From a checkpoint of a small transformer trained on Wikipedia: MLP 1024 SwiGLU, RMSNorm before each block.
MLP neurons of a small language model. Each row is named by its layer, matrix (gate and up: input weights; down: output weights) and neuron, and shows model dimensions 224-319. Each number is 500 + 40 x the weight over its row's rms, rounded and kept within 0 to 999. Numbers have three digits each. A neuron's up and down rows have the sign that makes its largest values positive.
After each neuron's rows, "fires after" lists the tokens most often just before its 100 highest values on Wikipedia text that the model never trained on; "fires before" lists the tokens most often just after its 100 highest values on Wikipedia text that the model never trained on.

L5.gate243:540461582475527522468419500506449520541457524502522532513543525516441514486521479435462496468585525586454534566456545463562491530441423536459454473547512566563492457518473531498493554442535474535502502505471538503471495447487523540511554463500473533503478508530481462492522484446510488482
L5.up243:502560558543486450494537528494462499515466476475524538505449415521555517517486469500516486499567512509556494519519488427396533525472525543485563448456441430494567377538516512457519505502520472555434456472537472522522522502482459502492510473578476439510537467496443512500465476547490527530
L5.down243:495459504529500518472504528495488506467431517492492552473488523518522500520545528514478611565523462497493519421415420509495502518537425526465515506542557539510500507492507476525489549492511544515466541508485519545417408525464532527465453507560515511526482469580587520475491459508464552485
fires after: "9", "0", "8", "2", "1"
fires before: "0", "2", "1", "7", "4"

L5.gate431:430496534395482608512478472499462468542496494491517459563527510519493499486462444427482504574530448508461443503463514468533408526480527538541446461455481456495465548479427539533438503464476543553495560408541434513484556474472515505456458503505571484484505470430500454533482461546509569448
L5.up431:521440409503463487437438491454527443535496474518525539501529486539539483534518404488457449489469604493545542533489476461518474534419525510524566542569444442490509464448475471551577563487480494438474458526432521458508552467505423517513403451447454521520447523536455520582513461482489475435
L5.down431:522478499479489499483498488397488498400445500468438524543634459538491533528545476503484478540476584503499549468507483406504462490421498458491507515525436450507442509509464535508525497514489549548465529459488409501487492555486488516517553500512509445519541533463499514534441461522493481455
fires after: "1", "2", "3", "0", "8", "4"
fires before: "1", "0", "2", "3", "4", "5"

L5.gate543:513452512455429466453481438419521508485506494514486501510459555507416406546461477526435481456481534510433479500464486413516475493468499463458425537516548518492544559567474456523437439520473476501475464518507530547477511439465445531521488478578456485585478490521585458481500505573498509499
L5.up543:461553453543473521488532506498455475544507519501520489487470519535462481480556470480484555504474518578555473576492475460458527489508473521439490507449539500521519506509521543551521529529425478428472519462455454462442548468487495543537497470513574445439449474468503533501470477564499428546
L5.down543:487591510459473392502482462484494538480501516540584504512507542466533477525493493445501519486519503549488622483504530512449567494552462469539443455465468489503563432521477454442459535465498491526558483544545505553462509496492453569461453517457510530552468488493478472553526522547537474476
fires after: "0", "2", "1", " |", "AR", ";"
fires before: "0", "1", "2", "3"

L4.gate613:468553566481517464560516462489490504521508508600536539484516553471481493524416468475518457541527551529552508498509554454475487488507515441493419526519480536479503490536493530525535471548543467448524428483451528564545478533509538494529475520512579485508565535431534561567420501535497513537
L4.up613:515525489441476501543494490446456520521487525461580520530518492516496447499477418527548538576502561564509548451467467464580512470461551505569501570547443505559468472476524412484460468458568506447492440474468555508486447519481561457465485444464568472464506499506443514511533546552537541534
L4.down613:400490507533472411485471491498504495505571510458596554570561485510470439493433529513464515499408462423479494581475522537525544485512570497536498527531460494543500537504523453573472506563562464498536512451535557500476435530529521455495447471431533501552484515508499539479409552539561507578
fires after: "0", "9", "8"
fires before: "1", "2", "3", "0", "9", "4"

L4.gate348:568546483485453488492580487462528471460444515541466466572560544525467478488474581406477511486468519531473525510497482542455545467523525452571431507555439546575530500508479442521543479468471464505467573470461460461508515544565530553466554493559532540512507518460495450524514464535531457499
L4.up348:441446555454526524462497567478500575524537504548466562518412531499454459481507507495504549545581547567580476459555423547547446437429445462492487538490482539469464453421495547526521518534508589528551497478446495530549507494501501532545479488544457537487499539477488526487533500471453489526
L4.down348:470514406582479495499535560567544479510446515459477552572519496476496505536524460435506539529509541545516587455524479507508401512555514479511565508425437585563568513483500432563534482478516554573525575537474478486461456548437507513474449480520516602543480531557540497518508560447499493494
fires after: "2", "0", " ", ".", " S"
fires before: "2", "1", "0", "3", "4"

L5.gate571:532540474495448434495514548517506560493598459464516491534504503467519568542499512572548527583543439485506528459506564521503480484431528535484568544525520454483556460536536541524507561502541452481487554515469452498539586505449532519457495434518462472483484480489434514614538514460485561509
L5.up571:436495521576518434577484467574446574475451535566511497551490552547466525497438473446467560523539512487483492519544429542490505528575506479493470511494492477508544429561460497474528522524461488482555548532485515491466515535458491547553576535495542561462550535504464469502519529399479495577
L5.down571:488522513422426487499533508478495487541549509573482452560548454566525466512457496449464558437499527518495506472582570529518536490484513549443533479439541530456559461445550507464462490459476486463493469546504452458435478523509485501473441469469422500503512524446449511465488462536560460487
fires after: " ", " (", "–"
fires before: "0", "9"

L6.gate598:455488472458553576476488483518542521545474519489500515479533511587568439589462458413453499497543430473524487541460432474528528547513517459554498559491534471514498538512516518488477490526540555513455485567534545488531519458463445478585508518540468528514452522583477435556525552545549524503
L6.up598:452489493503531552553581465494489518412549445433457450511515540575460449493491531530456448487523515542566491527474488551480565467555521508545438512556562529454491484535493416546481530504524439506528545447518504452565487559536485526470559457493521433548504494476506487511457556549500537488
L6.down598:537563479519582449443482540522562491533480520533499448532581531477515492510442518462490470531442530538455473451420441440485543473528463436604521514485487538496545459524475501512491538448572508602525467511482473531503551521534548496554550460539469467526516490468598477544521471444483508475
fires after: "9", "0", " PA"
fires before: "0", "2", "1", "6", "3", "4"

L4.gate280:474459517509488489463547506520454507517479471465472513538466511522485483542466482514579452563490512499466543472454532492521508482431486467470527484469558571540531422500502487502523508512503478480543538468509481469431497478542562550518496477465504529522504451513486545469489502512510500533
L4.up280:480481531465506499518528529476441491545496503559528440439540544558500463398432459515470504515480483551450441475569562497525453517513565525414532517545474478469513532469393434473543457466511507434525541451559494516458463462454532556553467538495533512523501498499536490557466531497507514533
L4.down280:485514448464571462526492529487526451514568506523552569511477522483518451447489501473519493519484463450498448456450509504430442475543503484467486504507457518443455450482469519520445499504517485485522475528472486504477473465522400527506475515543537472557528559549476469494553518578449525541
fires after: ":", " /", " |"
fires before: "2", "1", "3", "4", "0", "7"

L5.gate672:487509528466515450439529615483431523452498497481489559445487499486498519539517491525524500462466550553512526528486518511414475485512476478514501462501507468530479440544536515424515528505544481534494462545584455486543585538477552515430566456485463451500501467516560570558371504525453525536
L5.up672:483455479485512506530449483498516501452501445508489476500555496523467461479451497537488500488566482490475500445524499549523448504527485518506512487506523490500535550486511497545499527461492488505526394534458565478563573578428551494580496448518416544518504518524555504544495443509492467525
L5.down672:559509464500580477457486550501482447567459452503462472574473491550491529584537523540499474526557577466544551536522546467548532522415479502467495513507462601448504523476530529473482550493500515533467448478518514532561511507522502534492484584548450421535500513491519489516471558512548522544
fires after: " ", " (", "-", "."
fires before: "0", "6", "9", "5", "8", "1"

L6.gate30:532479533466467496517577428463480491550467467547450498463474510523517559550563557404531529518486499559483530518487541549504465504542478509538451537437464549522479536463461516543556491435489513541561481500564465537456474533529548532504461496549489519501491524582453543457470562519448495512
L6.up30:510537493494489557533509515524474566546498398479474494438527515496488495534553471469546516501525493599433441461562465513534502494505524495445474507485453495507410466464462399433497498516534534451533451473445426495563503450533545550546449576500531530501504511548468485447504419496449563483
L6.down30:465545464513432465445484436485434474481520546541463495563503479495491464459454527579475486515562492522503498478474541477558574514523539481534450512576446445448478518591481476496544437516496556511558530521498493467526480513481405467506467525515539465535442490484518501518470505502523470509
fires after: "1", " ", "2"
fires before: "2", "1", "0", "3", "6", "5"

L6.gate702:493561511575516525501494501468560516509556461561514535480506506479447414464469571540429454563524558514480559467577527523518439431524554529498578560534510471465513510515481526483492470452493438524446491514455481549511496494513491559517484573473462537514483437467496551532431538438497594511
L6.up702:478550528548533458515401464509546454475507537540557463551562496407495490480504460463536513510468506460552565464442475454465466572495536438489448564473485464531533469506514444446561448473509547476550567580554500476532493552507447528520573520501509517505543517456519494523544473459518476574
L6.down702:435554444523482488491519540439503443545583470522549537451553483458609437509467465516511472518503492499509435552502570378480505462398584445445482453491430504512437519498486556521450534554510468468493468459533532467548492490492501439536522527531537534515444517569472466549487505517504479507
fires after: " ", " ("
fires before: "9", "0", " released"

L5.gate157:467510504434513534469540448537549532530522457495463537479559451503501512500433571476552513559433520503507503457446461465443521518555513453497459521485547506488528475554484446540452474562525524429481440473577489538431473488545510467473439514507511525566484499463465510536473558510508467508
L5.up157:459458478472578576583495535556442483548525454489541496499522524492461433460517484549504514516525559529470517496547413501523426491472481518496484538541532503530493475537424524507485503501519486460433456492588557542456504500465479409550478505500520448491555540562577530559473483468473489495
L5.down157:543510526513480535494538465489490442482504564534497513516487530519412498516432517468463518525488475442464468489446480523468503553513536445553482539521556475426563470564529455522451590447557491563508524513558490481475542525494526463510480474433545529520358501469513559566459496453507568515
fires after: " |", " "
fires before: "1", "2", " |", "0", "5", "3"

L6.gate965:499560452532490569441523559513490470465506453465593586462476424485537572524434563509576533483499548481515499508538495517537468442542500549542456457531445471496585450497473479548463508534448502466475455503515504525554480483448555446481539568548457523546503548467487570549500511524505472546
L6.up965:472457531506486495509508459523412544477582498476512551479506555514509447510555504474471483524483450507486554433478448499491488450501535457498524528560468536431524453445573425441505423523429551510447435523544476542514487522539448492545509501456486535577547500498481553502533552485419443464
L6.down965:445468503505511526525567477526527586494541513502498558474471447542520443452516535441461533483484556506536440558489502418533502523558496579519532469460510491422537551533510554511526521440518498487482515510493472519529511396482575451493447472495469562472434517541484572465501534459479492524
fires after: "2", " ", "-"
fires before: "1", "2", "0"

L5.gate775:502491550480448481427479514474452557496528526553595483480483552506479527553504490509519492494552525491576451489439486487534528487474477525542459510463544533469590457537513524490466541470514532532531470543469495509460491509439534512542529472532401534491461459437469455549543529527466529560
L5.up775:423488493454526466533492511464537493479466446504438566538486547489552465544452458537450558493527539492494433534540457504528472549484549483546607493502454458463493500511572422549512486484492518515430529555473473441478454533472508550509501533501486472576524585482433496479554557419507524490
L5.down775:519496575516493532516499474404526530521508535467587480457462451480471531487493459501521492540497536456422529454498497462561589434448410473503511442528489478487476523548527538602531554571540503510519500396577506495457539398535474505482487507526429451478441540481467486489506441472503496529
fires after: " ", " ("
fires before: "0"

L6.gate573:468448515512452474530467532434453497553430468563498527472494555488592468534542501529415440472540545523459463489463492483498495526480442450478508547482533522489563517473459462529555504519525451455492508572450492552496512448566550506550462511526513552534522513490560542532442459507505456485
L6.up573:514505516422412401473394531479475487556447546556475523419525515380517475565508461471506440514553518491450539458542541458543522489502463521458566428580441476571448494483450533559473551481497515562483484458514469548533452499491558537463510529449494435502518485510451460515533444518440421465
L6.down573:571463494476442540553479525491532560425468482563461501526572424451436471475508509466534613516469484510566523408455518490542555492531450375499515566447431511420539550525402556447555498512557512504482497535499483526510498490487465516480475533481484518546494398537455444523471475584532522542
fires after: " |", " /", " –", " USA", "3", "0"
fires before: "0", "1", "2", "3", "4"

L6.gate344:468454440458478563530455427506484446504409513512510491527538554457490482543476492465473481458512505524460420532537522466469466537537446547521479529466497455554474499462444562514492517539433557466542480527475478532465459463477484431537537527509526501493492483497502547546524490554576455515
L6.up344:442550541439488466496525521552412498453503488463474453544522499576536549516496443472425538464506469524494464509539515465503481491517525555454495484526445514462505522487511508532543436541492614474412550409500509552443532534535501491540485443460534482485504467524463543452517519506511515432
L6.down344:538566544466520560566415455537443517460485439534524489521536471495515475528579505531471605523501534491467488434494467522480506465482432489490505554503527514498499467442517465444465569476513470538430493549514495503504590497471512553459485524569451549425482465558473478502487519448409497549
fires after: " |", " -", " /"
fires before: "2", "3", "1", "4"

L4.gate372:468521531490479494472523477558506489505464473560512491517563458476524550508506532484552542458458412554440490547566528495502525521469527488488501460481455533488543535556481468468448473553577490498507477474475431513472515414544532504468518589499541525585451472571527538529466449478560587499
L4.up372:437467509469464459495525484469488419525424492475533504489472570558464539502483493413484555513533550448544531544504548435454539473519509543457469543551525503492551471420410492555477548570490513402496589520466507529432529470504493553479459499527448533469424479510453533472492588440545508509
L4.down372:562504478542487504508465481512468495514453527530486520450489418483526454515519538578452470450481465605454542500532530544501467569449562553529549562490456488491462530423452558459486512495587424563508540532450395513516499519473424537612546516494455482520540500552554500556494486520525430527
fires after: "–", "In", "-", " In", "8", " in"
fires before: "1", "0", "8", ":", "2"